Part of a small language model's weights.
Size: 10 layers, width 192, 6 heads of 32, MLP 768 tanh GELU, vocabulary 2048, 5.22M parameters.
Architecture: LayerNorm before each block, attention and MLP in parallel.
MLP neurons of a small language model. Each row is named by its layer, matrix (up: input weights; down: output weights) and neuron, and shows model dimensions 0-191. Each number is 128 + 32 x the weight over its row's rms, rounded and kept within 0 to 255. Numbers have three digits each.
After each neuron's rows, "fires on" lists the tokens most often at its 100 highest values on Wikipedia text that the model never trained on.

L7.up703:115121131109088142175157130097140174114140118109168097086115104134115158115172106162130075137162057143107132097143121118150120066104146141169137123177148187066099108165142088112157118154071128132144159157093075151150101158145128124103199096127174140109119155093121171142170182105079153181106110096148114118087136116098097130092110172110104170141094209097114158148100138156157121125104135154132140110077141119118108093097180072120182155109073163123115128125161155172167090162176150122139167124130060072075070082170151097173148088128132090103157133165025119136196115140176138143
L7.down703:123160100129109122090088126057100060176150085152133114200104100158101122077131113146148112069108180146082147099134122192109131142174148110055130122108180144174044107144136117086138139167175088096083141137098103093130090088132150166099147174177214120151126122164136101116060118123140132163191130102123173129134113125132129093169142162175133139160167103098105033126135127124114138111120193132092066137153144144073141118155124122147141110076142137121128149097178130103086147103181141162118119094166134148111153141135109148135065183165170153119135164074135174121130124123173076090
fires on: "or", " an", "th", "es", "as", "n"

L4.up759:178120146100096076119066110118126140105183170184094166132163158159121161110153127144114102096115136091076062086173079093173039137111122160157180187156140124107122117125155146119116159151087084162121110123153102171150042087143121197122187111130160170161110169106151142114120074104154091161140128175179096148088192147104116148109115143118115137100127123093139073143135114137100145141111130139039081116154139136140089179158155115148107151149164103113156128070173130131130146095173151156154127136092129090112172135138130107115101162096076108143126135046143183103108152128215158112
L4.down759:081159130128077095135206135088131114076128115124071146124142090085153121061131130062160138112116147092087133096137130141180148116104189115184132124147108143163118105168181134070114124135153128180162159164061097143141131128111114165214147093083140129153104136092106159162100107088184160142126112103115144124110140077154123129053063172129149064095154137156085111145123119098085117138164116176119131122157152129116143088215130160152154187088123134126165061062150163097143076136152167096096096133129179166144158128080169162138136131135106173139165097096121125074105161103148128171
fires on: "n", "|", " |", "cur", ":"

L4.up493:103134144067114100149068092147156101106067100104135192113126087161174114129134101155117103110129128105085131149102156118138128105101151085184141083175169140108140157156158072128128091070103125153146112143156133148142095134104135190144079120154076101149133158188139132155121118215096194189163145147150096136141158154103121148101130156133138128115089052126138184121122100127113093174087173131111099125159070112099191114133091169077171093144119120188135146103144122137172121090095091214071123091115123162163090131124118211101135162138170157067156162099102140137176132096102129180
L4.down493:166104119087160155134111133139089131175127115104165139132160095141114184097176088123093067123140143166168102124128180122080152177125143128164109164118120133149115077140069153124118128152065106120145075129127101095097164151147152125146103128191121191103094110110097141133107159106083092132221109135144165099107153118129178165095112118156132134131201071134112075066078160114072162105146116123195105109121104051135123078112118139095128114141124191229088171159153105177149125141086143148148116143146137156079194135140065163095149147101139211103130109158138135127104122134075108134
fires on: "f", "ver", "fe", "ish", "ro", "pr"

L3.up405:136149151079163124130143190056133165070173152140132140152185127091101103144169089160149118111163164084106114101158109151120155196115122086145146120097213046121138082136176103152170181079128131148136159068124090126113163158184106100134173083151166114078117075137103121112128070122116117144116161137085148134163079096155101126078106087157147086153124126131134143108108161154034125137080099156145155121079148103102123155121182139142165173139165153160139099117076141164116138115139126155130111103094127123100133188150117093120052069107120170101127208166117128143109147165156135176
L3.down405:153118147196133158096209139116117112091133126111167120132096155130082109107174111145136152085183203127164107134171075106114139074131124153113125147134129191105107144128111111144105161072082110115138085079197162053127141119085093115120098130132072113092189118146119238175121083120114150148162113146098159124111135157101166097140132144226145122110201093163173168094154104103104114110158120147141136122184094122126126171111085175135086117071144154125141167178141149118142103139173130132160129096107126165099119100175124063109183129070146138162144130106073126107102125088103121099
fires on: "i", "u", "o", "g", "m", "n"

L4.up81:150140128147112155108114102156143116087124079124160120162164150102150187103181187092114124129120112119143160157131091142199088128130104172144149069148130143173073099124155145116167185094085147124084100140154175114083073096106153173137084136146121052190130135130189131116127111211111108080161192123151137109135202118096114110127098115158092052127152067102153097167141079125161121049138108160105058160097067142145073120123120152085124166125140086127175127160134124130172110116151140150161209131131138083139118176111189136118147111107118156127091065154113154122111147100137127128
L4.down81:195097097173145121127069123174132198048091137145079120115136080155146099109134107064112125063169141165163144106162142149193158159135151141135168130139124132118141089119087128123125072129181180123094091099132140210189124120135174130132115135121117180110130079117128135179130143076076128123120137139145122179107104173153135117086142156135130103113082150178123134175121086150095187137087117219179099162086101115117132148149134130141128130109115146161146148033127117083179101114141137109106119143134183091138097074169073115130105168159124112127090136081062143121129120158081150067
fires on: " |", " under", ",", "-", " of"

L4.up744:106140103171108177128138131098180130120113163138133198175075168168134107167105077083127107139067096114124121174165123142143150062140064141118144149127132123112135115196158156103165105094066092132160076180153166083195056103117128106120117101163084106077092116136088061106133064181033119135185122148113107119112120174130158169083103091140109171154130112117144151163132156100151165133157196102164167109167145145202098125141155072124186143148165144086127090166128129120140159098137171088096067129141125108099100101101130129122094128085084124127114143160136151113145117135123109106
L4.down744:153096125054155148121116097155068149157133125128116133117097093170143181101098094098175120138140085144130093192177082107160125150152168138167139083152095144178116127085065145145147181108103118164125135105171159100083114135142119116102215097150126166099112193057180170146098125095127120153076186112126088140093130128177132182157120205059154141108126121168120132248150088104104079142103092111160120143140151130113107131115123118170119191096106139130112084110099087112101145129189156095180086106107141161154144118149126113102159103168105094127103111091103101142128104185142132128
fires on: "D", "T", "\"", "V", "M", "S"

L3.up185:121128142086125137069156148135159116147123130122120088112172195091173137141135141119108130069201099134171165092125096165118110088110149129125130123082098129074156166111135133108163131092115153070172130124137063093093102156145116176055148142114064198176118179089167085161127159189185166079063143124092087123102155070105172138116103118110144171137096091093113129121141135139142120123152160127171099163105111073128070147177103109181105202142174106196117081194153107125151110136129096115125113130116069113163125149168107176131152133163152150192154134109124094111116130164140153180
L3.down185:134113099146102140099131159103192080189103139167188070089146117135122127159117138089145189158147143128188133069153173098076146143124097132127107087076130150140153118160179150115098105129079137127129127104140097112132196132127179127101075080155087160084175180086125189101165158137054082128120162098163141143096114125201127155111164153103178096150124146068157095086112119150136074153133147062116144146151113129096144130108142133111160072112112137090139103095140130142092090181115103122131185079127117144084082171154147094136151133068157172101185163125178133165157144107084135196
fires on: " |", "it", "our"

L3.up291:154124106085122134088102156110151134154145129101094100121128185107123106115120168106147119122155167155157098122116121139098171114158144092188103168197138124245097131119072116102150134141144133130105156173098119121124054139094060114177074177064093144058060124079119106112121171120124115154116110141169133094088176140114087139141158134124193098160112145150105137114080113137147144163079111201151133126136146085129161092181172156153119147145156110117185159074147099060108108109147121118109149136136093155168152124181176218109132099116101182112137101134057137133142166132096100166
L3.down291:156037131085110131114113138084182125126100156118093118186086156107108092113137101070193131159113138133116104115133143103137133142102128131162104133124124161140108088165178107139224116166066177253158118163173165087153113181132128056169045131156109178117134133146090124094155098087131096127106098126170113157094108114145094157124084139174119126121126099123136102178124085071150140162130139160147118137126125125156083160125069124157101123133136096154132145154127177111146077153177126076192128144113080128142151103099099116118200146101186117123105111114175126138137108151061089130
fires on: " of", "ri", "serve", "it"

L7.up303:113119158101134169104150062131137119103133122160155107168149111145156090111186153128153126125134178109151139161140119117188117154111123126149118052147115084118172123170077114142127121122171127117128150180131161108144166085078086072129150124137140125196170068095182127096128106128096152140110173101117092097155164165070140097199118145127092097101112154107197140121177082127163153122180068108110062147094084131171132116137095069094118100101151183086153128137153161084122134097172144146130130153119068097152135062186161140149145030102154152101158146096138060182099088117119106156
L7.down303:141128149121129105184134099105094121080083110166174085178132100174166135111142110143088158176154120146064124145156125107150097112089159162156148123134146069081151115144076137132220161115117079151071174172108124103158136079121110119140132134148119143136189087126148145140048178129114096077149108118177112126085101104063129159179115129162113099092106184159157107121187109130104183144104096149144125167167120110100069156102054145158155128152139125108100155086112073148134138169133145155120159137093051144111057147165172126166120153125141160120156126039103084159128095172152145121
fires on: "-"

L7.up439:075182147096149128160181217150148154130066140076129179135105160126070118094131085101090114089149166199132166147131082184137122114137194087116134123080091109097103111149121094083075134118072055106106155173125114122060145113169112152126145130080109136151145116134090142164116154113089166176147131150132159137121096181080137147102171139138105193111087145162093134200071154194118131132135086112151167118117124150106122117109133120147110066133083092109104146161137163157145085098124148142111083181145119165097081079119169179123169108123139053149150138100136151167148142132161153103
L7.down439:114123094195181169137205096094105134120163116064132113121112138133137142137150121163148121115119169083100175118078092088099125153089130111119160154103160130164127087163096170082198072156146206153086082062137167223124082144095159081124131167125119135133139133094132149055133099053157145180107134135125123136087125105121135107112058076084145166116180148148121162145075161172127165114088105135180144136141103120100077107095145154106103132122122127098149153116135080118110163156108096170203136114165092193108171152171184143098098114107181135126137102102108112125126111108135134130
fires on: " ", " be", "f", "ba", " lo", "-"

L4.up614:099191168110084108137160124152105158168115095156122127155204119097164140108115149145193135141073125109175169194173122108160115058119198117159089149199071117099121095131130119142065144112100143124111101159138114172119110106119116122146142123143107135116112098144174154133107123123120154087149194131106121144131134114154130111157159163158147162093097127121148146123118114083142139160144178187161085165053145101070111188112139110130123100160162084077167122099145130076109151129125180088114139126077118076121101061070164164123154130173109131126122099148174108168083035139107034113
L4.down614:114129114139101113146138086130117111081117145054106143140118123126176123171123096145143053058150151142080089127063162148147102210094155154083212136156126161219092158139143130135090149175153081201124160159119131141125103087101140105160144137147098108103097112114136142096162084094161114126162093188219113135150166097119102180140124134059121091157145208138087084084141107181126089080134110171105149120112101128162135087121115179130148118116148131141133106176114084102130154143113150167081124084085092118125145149160176161104126190135134138121102111073100101124127156166126155159
fires on: "la", "tra", "-", "line", "l"

L7.up253:142094137090164143124157164133155155107183115147147110130149110118119138143176140171104140103201121099121105099169121165121125178129100106173147122114080040156073109172101132117138060121087128114138110074147126105151136157106119020068085109114131125150169149165103115148116172106177147108109158137070195097073143170098161155191150102161140123151168163133183129142124099165137139092112101098169144141129157103102156131142038111086125124075138110171055168119169146197114161084083093110119103079130093160162175135113101153125175135084144079158142122157139106162131134107114166097
L7.down253:124127142154128116161213157156111103141129124110138167173092094127086149165146141070157085110180107107131106134189152119123169157109082112143152055091107116128120120166171146083168161169093114117141117099057111143126095171095135139119080103149070076100142111075157161130133184152181065146098200162138162140093132178109158143079099105112175181162138129114194142069134152146152136104091091116116154093121140091118128120114117173120073139134133147127111156156119079142065151171084103133070120102111145088090158106103111086156202109119058139181175104124166083155142178137130111134
fires on: " B", "s", "b", "ard", "it"

L3.up350:103106080112084148210130145110130144133154168157143070138163169085141099151165148132130128132140143134122113134133133141134074130135117157146158158143141139121158207171128125106124132147111193140148106109138110112108104148120162105064173092143091157119106151098146092044123155157118147152162130144157092112130130177117080170125082099095122124185150171112134139112103068153077137119140097193089133129072118143143084164089150104125159153196166137198066147173120166170142165084172169060114091065105149091125109102147075145086138138156160077177123080103149101072111176070159129190
L3.down350:117154144139086082085177144079092073150150183147089103156105186102068124146183136095181076144126139095122121147124108191151116067133110135105080079175123138118165101127115114172149131149131156083165105059093155115155175152120118091172139071167139142111185122181099131109127166136116118165080146074141132139114154106106165128120135115231174091148080130191179146131112127100133105122142094062135131133111109142173145105157108119113185054105120111082117191125128144179087163112084161118115165108223088116121105134112152178136124131126119122113089130116117083124128120116110131188
fires on: "\n", "ed", " re", " who", "ro", "|---|---|"

L3.up398:122106082155148135152101122113101080151122114125095147146130138153102172108129162148114027120124065096127146114089111151109151140212117124101128118136102138128123125179134165094164089184121076103147086137176115112071190081126147154141137118124188126096139056094149114102108131150082224194131098091102149139180102116126141104154162082155098109077141107163128103096114119136173104129118100120134105100060165095172094130175109127100107101106139144125183119178207166153107135179113160119151155116153149141126145092015127149072135195169139119109138095126094100143109112141108133176
L3.down398:099108191255135152116154090124121129102156183149155133140076166091103072140071109107131102107189151152093109106173152132192165099102176206125142159117128158105084135148126131159103112086125143075146091101159123135147153147125118118124083092128157154111212124162119146197064133107092077112153107148128083155083075146117070106124123126160105150112152179061143121095182151176132104077134129120116095145160111157127141127115126153124124155121113133102136167138108155130142085140117107101122140103113135156146108143081045096190142117086086117128157151219124148110127091121095120143
fires on: "on", "dy", "chi", "ut", "y", "an"

L4.up720:126167194107125143163081142117097118136109114123136191123097107137121143083139119207143157089103132176105105150201115123085146125167036108098223163108140043147099090103140120127111134143095077144102130178139142148117100109119096067168099195160113127114131155075123159098141153129148158144093154146125124180150173155150091146142133053122087082171133124058108096092136110115110123142149150158169115181128117119129128107110133175184125174155113142136166101169155130177170106073180074104108153151166170143116069122160082099104138118086116149076116099107138175092160132105112098132
L4.down720:163148151150146110173072153113137174098103143142136156125092085098193159119153174125112190143088169146136071131111095102163104131072103128109122099138157116162105158116122098101184144091144111175098126101178132073133076119150118178165134130112144111069167131091074092108116120125157068141102148115079088203125095057163089106105122108161149158146119123090119068145124118163090121076153172121127108189159150086167152131172126138181157098135070149200071111137122153131140173111077156139092184125087129157148116097130058159106120089098098121117125187147159102157157164098163091180
fires on: "-", " /", " that", "í", "00", " more"

L4.up307:135073192086154133122167160115167157110163124150131138185102123073151114113135184065142081104132128107158150135203090144083154097108116049107158157163118095140123109151097078159107149158076058164068135121169100091154144102108149111160115107167160149168134053141104131169082077096095111108118164120099099161131116118167130083140126114119090105159075108083097115143117220191130119166161120120172103140091171121214132103131055120161105174141122121091128140150115162142138137147102147148081108163071132134141121111161103146072125096166188150134179141114158138161104151133162140137
L4.down307:145147133203106132112157148132110148160152123084109130120125138102112108129076150121166103098150170181145134084093181121133119110070151181111185115049144120160050132089127073156114140137150135113105097098113104178177106118201086089103172138136160084119172112185167137105167151125116231164126152141099097104187154117177204120115123083098158133095138102121144090131121131137147121068112107164135166136153035167089110117104149066138160155136094114107117168106116125135124164068157103098144088102146128142076078163141140121108083076159142106117122152159114144176136104100146190147
fires on: "us", "ak", "un", "-", "per", "ba"

L4.up638:155171102084109152145026119119137198137105126198063120110117139135173176151098101170128114124091129125082118123120126126073155181048147101134121145154139157124133097146134203191193133093115116110119112102086145140116153098121130132066103139143110122188148143123105169074135150217108085150110114156128069113114137137168107196080092122124197157128110083136125135160128160098131095129152103115135180111087168112131100130062125119105171146125069148122105160146095118200135105132131135122139112153119149194107125133109101140089168126113171084146114124042124107184135133092156068123
L4.down638:138158126007118171152084125184113101144135113157102189116157142103115130119090102099084096131095077180064138116154083163142180137123140144190137136120147061138129072111097154119107127111162117133093141171096169187155058129152141127074121080185191104170141141133134111060111172155121159094125122091132109092065191127109135160103146141069147108134100104081107127143155140162165111169137129155119104120166125089160128091131144108133156152094161143173116144129107102131123127095127173130169113161152136157094019118069101130096094091124137137151166089153103156136144152161176169144
fires on: "day", "ve", " time", " /", "for"

L4.up312:147115146101108154087141158103166094167120193136146117142161142067126073175157116138092046114170084112139144120153141155111058149079164133150126135142169154092130180119066115151148127132173104116100120102197138132136179147153143152117144070154098086154143091120161058100140120099135110133196160188139180113175104155149100077125164143126136146078072148093136145114157126123096093084118067115162175132093124155113096131120125166123106120090187099146118092089137066125067184178122115118165090154160136122128127156100094158132090124134113153165132051098103171059180170086134137097
L4.down312:170070147126158131077134065156185102126119116101140099107133135117173126100077176128125169141138191096094122158070100127103128140105115125092197122145132165128151167140090147076131134085162171120133169149112113096137125151170068127140098159135101126116107140080166154126123192167144112097154106070074099175110123058138179115158138134159102101147194130079119107097100109129092128095174165137140114106189109150099111195166137148179158098211132110105084174138157151093141103150126141048136152124142076162122149208132129125159165169094126134093170127143124100092094048135087103135
fires on: "ff", ":", "er", " ==", "==", "app"

L7.up712:131136095109074130170081175128178145100119132149124146130078174115122171192128148151154135128144146140123144086104062159101088129146120110135125111154140143173131152114146122141124168140132116164157128152140149073073138118127146084166160158146171100105131113071115122114179046133110148118127091161076092117107162129122165161176103100126114072127154137128134113121096064084144202115120132104130091062165167105123087166110245198147117135116124078114134164079172123162082138060160082133186115125131106099147149157165147187131183150115078058146074088137148127080113111125143069127
L7.down712:125158115140120084163123118183112126137098135156084161135135171183118109137087107088163092155120124159126149128120167102144120173117090106097120117131103127129125147097141086170107129114149115110104202093058129111109094097188114157121148114166120111121140094144159095169149148075155111181128094165141161116108205147123114138097163110139099120091114089157120135168101144075107149128093065163143078098082074080132145095106232199153088150104132137080127172199125167105121100113141126200093157166130130106226132166096143107137189123150104096201130076127075175118104131134097100158
fires on: "qua", "vi", "gra", "ttle", " live"

L3.up161:156148151031084139139142101098135152145103172171159125181167133140186149120153137068135109102165109171134124100107087185102132119138145101143117110097122127074124159099153153159182118112148069123119102141120097177117127057086129105101086168116138105122116073119195106126156148176147150172123134082096159136152154190118114149129144101113099106126137130168123178122109149170110093114107128172096139091166168159167171105101062126121155159082122128120128129119197136157129112129039100108105072104086165172076178060096143118123112123180123082086119188105095107221159119124164118150
L3.down161:202101141153094127085107075177176101135127097126063145159164122105123147104118159152098136156116163135168145172102110135094117142150130101196228181135146142154106184089085029132155175129090166113099131103143131153135084157102103147080142107106152101105184132087125132149114149137119149083089103175153084145105137119135144158157080111109168108140074097098091114147099144115120111117145147133160153170086129134177098127094147080165167122130169080046061183101092120173119160092109166114092174152096106098120112128178129143119098198155146201181125128111103141131094115139103134115
fires on: "h", "ho", "'", "ha", "u", "k"

L4.up497:103106131083147136099198131166204096154125147090161135148151163153143132140150157158122101117168120146109135137126157086124150091120142136142123149160064136218172160098086159136158136105139168104114149150076195146130164147106121118115125143112128087129125146108165073148104136084138070125132124116121100140147101107100123106191082105132094191126112139131204141099154129103071127123086121155215124241117175082132119064079191167150116096124107095071127137111073108107142072104116146085143104141084120122182128132163159081146145110172134075132209095075118168160130121126142126139
L4.down497:122117117187141135083126148179095186133158121089165129135153115169099119132112082095165136130159169126120058151183122112088160097100119130116120083148109177084113108106136119103139160106135143122133136141144142132101096111151152180128118151165096104050104187120069212143143143125121107112140120087175132108114164116151145118114128064106094095168107106069154108128175141138150131132085162105081198032123083123143121152185107109175104157162114159152125122110153195149143153126092160098075146128202057148092187139140060099082110116144127162143129206155117123165117169129071140090
fires on: "l", "ut", "ran", "==", "er", "ve"

L4.up116:129120191179074153163151193102131133098125150158121132137097116127108136196126106129149127117140079178162154127105099158070038118116156132107090116112140130170149152170152148076118099158119101094114119191167085140118196154131120153121115168087151134109110087087140157099146011088146120125131141148109066094146140192102122149049118138142101110109107129203107181168113197136152139093123142161185179114107103097084130168132136141094127130151074123141085114113168149103153140117130158098151126100108119112209099168110143145053114159193072162115123109135103124145102099129137133102
L4.down116:067133145123161118096097139150098099119130109151150146126151191118137115157105177123153119109134139101083143080088127097144181138182089110107126143150128164128190138148090095105124182145125112156132105158106193105144106138111135117066101089177129183075206138178141084152111133143064133121098194100073173159149180078102117177122110153097149076123176167115080171124143153081092101173112117151095097132142115189135126125143087130070093109137063104099127160153128136098155086149150129130164130105100135184146140068107090098140122135177113116171152149143146176156125108079019181151
fires on: "A", "ure", "y", "O", "che"

L3.up554:094145131121126159062119110138158160111148133093107196140125124106114110133120107097108142135108183111055134108105086131136120165129124061126149149141136152088203154112149193158169083141078103133129094134111169068167111085105127130132157145121126103187142100110099120137142124135132139080114164124103084101094156106156092177068132202143140110163202075166102103141106126133136137089173166146117130127012160143111134153172154161121106099072173144162142113170167141081066061133158116144151098101100131137141151094178148140156104130235104161144147125121130123129049172131117154119
L3.down554:176137153115148158174142078146114090183072157097160132112120098168169153147172112145139122135093157100162143118055131144127143168087162132107113131167102084193059060107129112103087137081138129057124103125139107122140151143170148070133111141171121153107146187117175115174107140149145103107113130119099163134136125125097120043126130157107124142105202115121082115065143171117048125082124135117091148128153190053131191138162146125137197117171145077148128118084129139190195138129095120099185141135168100096164082141076140121137086120120166134108148117174165130126174102131118086092
fires on: "b", "o", "n", "ot", "ant"

L4.up735:096139182139112160122150128054100105151149122163128073169139187082161150131207130091149122125109162099134105157158110162176139094089163115114099112125142054118098130103098135157108168122114118138094160174110131131159169203181139142091156130152196142164083152160147112156144115146031132168169138084095135174104172120134180089102177110142115112065098103153113143160194060075093112108157164097161140142111141159136116097082059136100141091128154190146094135124182162067149132130154142135113161138108133118082126115110158130108087121121132142071126074107070114178112131112163096156
L4.down735:099162109179160127106142141127145118143125111130136174126136082166068135136148119109139078130135142167096167128126133126115150118118128166078088128109140118086146084119119067192180135140156152120143100138112089100155164102109137153181148129130110118125181006126150097107131158156126130169086099093173097143134146125083079176175138168065121083148118145091111042117151135102121103124042093215196084124153165132078142091168111139090168142174090144116122181149110099102164128134096127099161127165087087108120148134168091139090209124182188144150121128142148097148163133118072130149
fires on: "-", "ur", "ver", "row", "pen"

L3.up655:128088160078139140194102200091130170129150168189062131164152110103137077122154098098070168114180209137181122156150133132114197073195105075140132191136119103109063092093118148115138156100123139094153131175125138107166104085130133148117111144169106186160183106126123121109165073096110121154079132110158112103130078119134090110100118156138177088072068119142078081088134111151130149136134166112121156109073128115122155139138115150136163127117143166186150165124087123190117087129157091142150097132090123150093120119158117095141192170124175114112164135112149184121080130131055155142
L3.down655:096102111111152104091108115101162096042109132188128153175102138133073079169212113131139114195126154099118123105094134123149151148160110063134136089166123120150070139111159078143133140126125171165108056080130137137149145119137149120143141137087110094148168048147108114143125166123157123105135140079115143139134102123071073153132145150166072072077183144140147150146117155133132072103125115120072109151096141168149145188144157154126115082163142173093110199204144138121092076111101171145110144191115147188087169127115068084147131146164099149197184137148095113105116110136108164095
fires on: "i", " pro", "e", "g", "ro", "on"

L7.up193:115120107155068069056149150116160144150128148112128102094104186133143060121162160056103158131169146141183144149124162154166143186197122124173136143106169123095114141091083100160155122133159122116131131108134121104117101119180154143088133138135126083143168191109032083170154160115145170146144101153123128079145137163147151127177139131083056135155136057162151212132112182152109169154152149115162135101066114114176125190084143093130032155113152051100136130098126077123115107168107166124174117149131110111130100128123138080135073106118103104133123128093143130138130126175091116116
L7.down193:129171098234144114140119221145105118107158193155142150135132114082108143175133084022125150137101110131076121156152103087091124113083145125153102095117139113113144108096145166139186069174082148179114097102134106093142108091143128073113135124081150163099183128172119180091124156111127103156125207145099152126103097115123158138130100137200109121148103098133099099123117140153121088122131169113111158136152092172116105134107114149177168141140168116054097094104095120159123114135123104169128078197081114095170147124188127117109138079134146174066134154123184165109119187133142119077
fires on: " the", " of", "se", "y", "s", " among"

L3.up82:120165150139045095110111136180153133106108102135187092114149122188126130088161114178131121157113160119143166160160119148159092075083149134145116133139196045099133145079190112189118106170092155122111183109113085153107176116139095131130145178115199103132201095116118107199179139129123125102099150055066114161096171133119132109158146143054068138022090117165158105153133082123135091124105161100171085179122119126116147150145165105110155147130116142123147123143174180118132107137169131131141140122090145103098119124092118132139159106113084085164134072098121121079140114137137172175
L3.down82:096102106123144123112201138131137130108120180115150094171131124164160125191124133074157164118131197145074110156159131144121076140133110148113136106103126162083102136118152111156098157117149087106114149131129151101147178088117125084131070143089089115155139075156117133143064177113139113166085120072160144125107183099105151191145089187156069105165155172091088174187162099147084135124146074155129170106143226091097125120105176145137136154138103147119141202103093133076145082098131129174095166154092116083150186113169132091135159130121088121121157116117057119099128116128047181148
fires on: " c", " dis", "-", "ci"

L7.up212:103121170091121156220109078124112161124142116117173167154114103134133068144131160113107119124146110159168153109091169124167101138143160101175117098158155107160129134139131090174135156098133091082154119153135151141142056126152130124095159075137055153148140128046126174119174153103115182104119097176075150133185075164107122191129156115135080153192124098141111146148089145109101065149146181167124115174094094129093133101139147199083117127126103101154092056134138103124169130154098133076093115168156151153096095116122138137170185113149152101115156102151145194087111195049125105089
L7.down212:161155151120124079165139156110113161114077127134166156102151104117117127131092108083156126160136132159100139136134170144185171160120115108100110149164158127107063143084144153120185049067125144115071120098156138080137146149112177089158154100127132116051189112141082123163119139078142102133108166117135050144138113200079154107088048114132137110151144119115178130120139133139084138075118090164101180143150141114195115145150103106146155127138156108108130119151194123109097160049062115129144099175136108127119111089167138056167051146183164116158162128198142123111163089169119124164
fires on: "ro", "s", "n", "B", "ed", "ers"

L7.up435:149135146097058111143185129108130144186152120110153090121129125085148142121201116195186128142109110104174168076136135077141137136150137086109140118094170179112128176163094135097180160147137133152161144128138180139136158091110124064122189131156122120102143140125105131104125098102112137099110118122164188150120125170161143114083101099119060091115079113129131113123128108160135167144179183080171192105128090121160113125126112177184125099077161128098110143155093079047067065115104139106125096125090058156104160103128161119147133177105184083167106084138158079102197101166122074155
L7.down435:120123115234091161134127129141114136053092130141104081075073125117101147150146140069169139090072105113135120110127151149173155109123146125125160095105104137122174099185143153068111106084119081089107139107112136134113168147118172106179124130139111107192105065098129088169084147136104129065183113060190137138117187157128162091147146152175100135160094101164136151132168154077174115149117154059167168148162114158122124106123129156119117119090124120117089117160145093190168181093082160115091087151094093120107145099116149091180114100084128160196190117152138110130173149136123140186
fires on: "il", " per", " work", " school"

L4.up465:110141121196137109107088107121182074080107144110130147104157129146150087116114074119107094134124143126121135148147151101133120121136118124062166149108187173120215124153147107138184123099069114138133151161208150145162127124130096130161091117198110141108128075152105027132172106155094106118128140107086105120129174117089089135164092128121146181207127132118171178118141168162117100123118219129148101084132162098128095097146125104129143126114180143064123117110134177141162170176107142112087113100130137103120111065146045197150036123117132109153098097162161134134138131174127128171
L4.down465:090085138100110072142142085203161171159108115167143074104061126106155128107116221118170124120142141164165145139159095143167098143166142114107058096159144145160121157053131112110146171171039097113125105152124112085070128118124136108146169076134135118165107147056094196113106130112178157177181081142147150116143118122114135181119071136114162124113169088152089134166120081140141187134113175083184177161075110085122132156112059082137133152101105121123155149200116129128081132149180117152138136088136173148150092129089136096124167115152112140129138135099082115167132137134099128113
fires on: "I", "P", "V", "T", "Y"

L4.up406:169130112110090141071065152106142134118081100131171084170101175123094112069073134174169103133096124117124098109129108076157170143113130091128123109138166155121083113161126160172150175128119163132174077078162100136161197117108191100069121118131175103163148125172145191145114171091053123186177110105099144145107163123105123140146171130085126076097115134122143119122106160044103133136151145112151146100167166151090078128110160123142134086173106106148141118131184144117067105145142189165084155119146072114106091123102111157112191146135158110194125106185097136154144190165078110100
L4.down406:095145158165074061140213116087106090133093117148117142160101147153182175082051089160114083149199147136130213137184180145082103080126125135153095103116127166089117167112109110094106112169152103081083175136145147147113128161051167158103122154099146083142105107177110114151123117144172154125105197098096100109126084131137133123124091205073107121127142123161145156118135161143203082093122101184123133110132181077115155121122098152091148106126138200097111170080138133074132137100127145150114122163105180104178134079099125141167110116152130116162147095121139152099144116170148107146
fires on: " (", " \"", "or", "age", "as", "es"

L7.up241:124111096168080115084089093069168108143128131043158094065142118108040132181159115118089111202117082129134164155193119122105054179195098143124141114122103102158157113153086115146078101098134177119089127123159072094176114088100158189116113156113151147151188137179155126125132096118156177065144104135084143112174196150132164123174085197055130136104125121125153167150117126109152111151131144120140175079082128143147108185101109147168134136102163119156115147121110130173122137099078104124092087144116105081131101133138121147149141136117154148103142109084102135188112154181097138140
L7.down241:145109094228161111129071136089164201099196147129126119192107172090085155104125173070103089094099104147116145124145161162116089140103128113080112155126097134149089141106152052126064146101088088084131101127134110116112065167091102128184126118100113131091142197142152136128183127135172123110181139082163117072120101176138126083103148130096081140166091115144114107135106117130166131175128154101110102161126114102132181134119200182114115184069121168093081166194115088173149131114137101125148177140126195163100104140137193128117107148116119126105195124119121164146105120129122154118
fires on: ":", "s", " a", " was", " of", " had"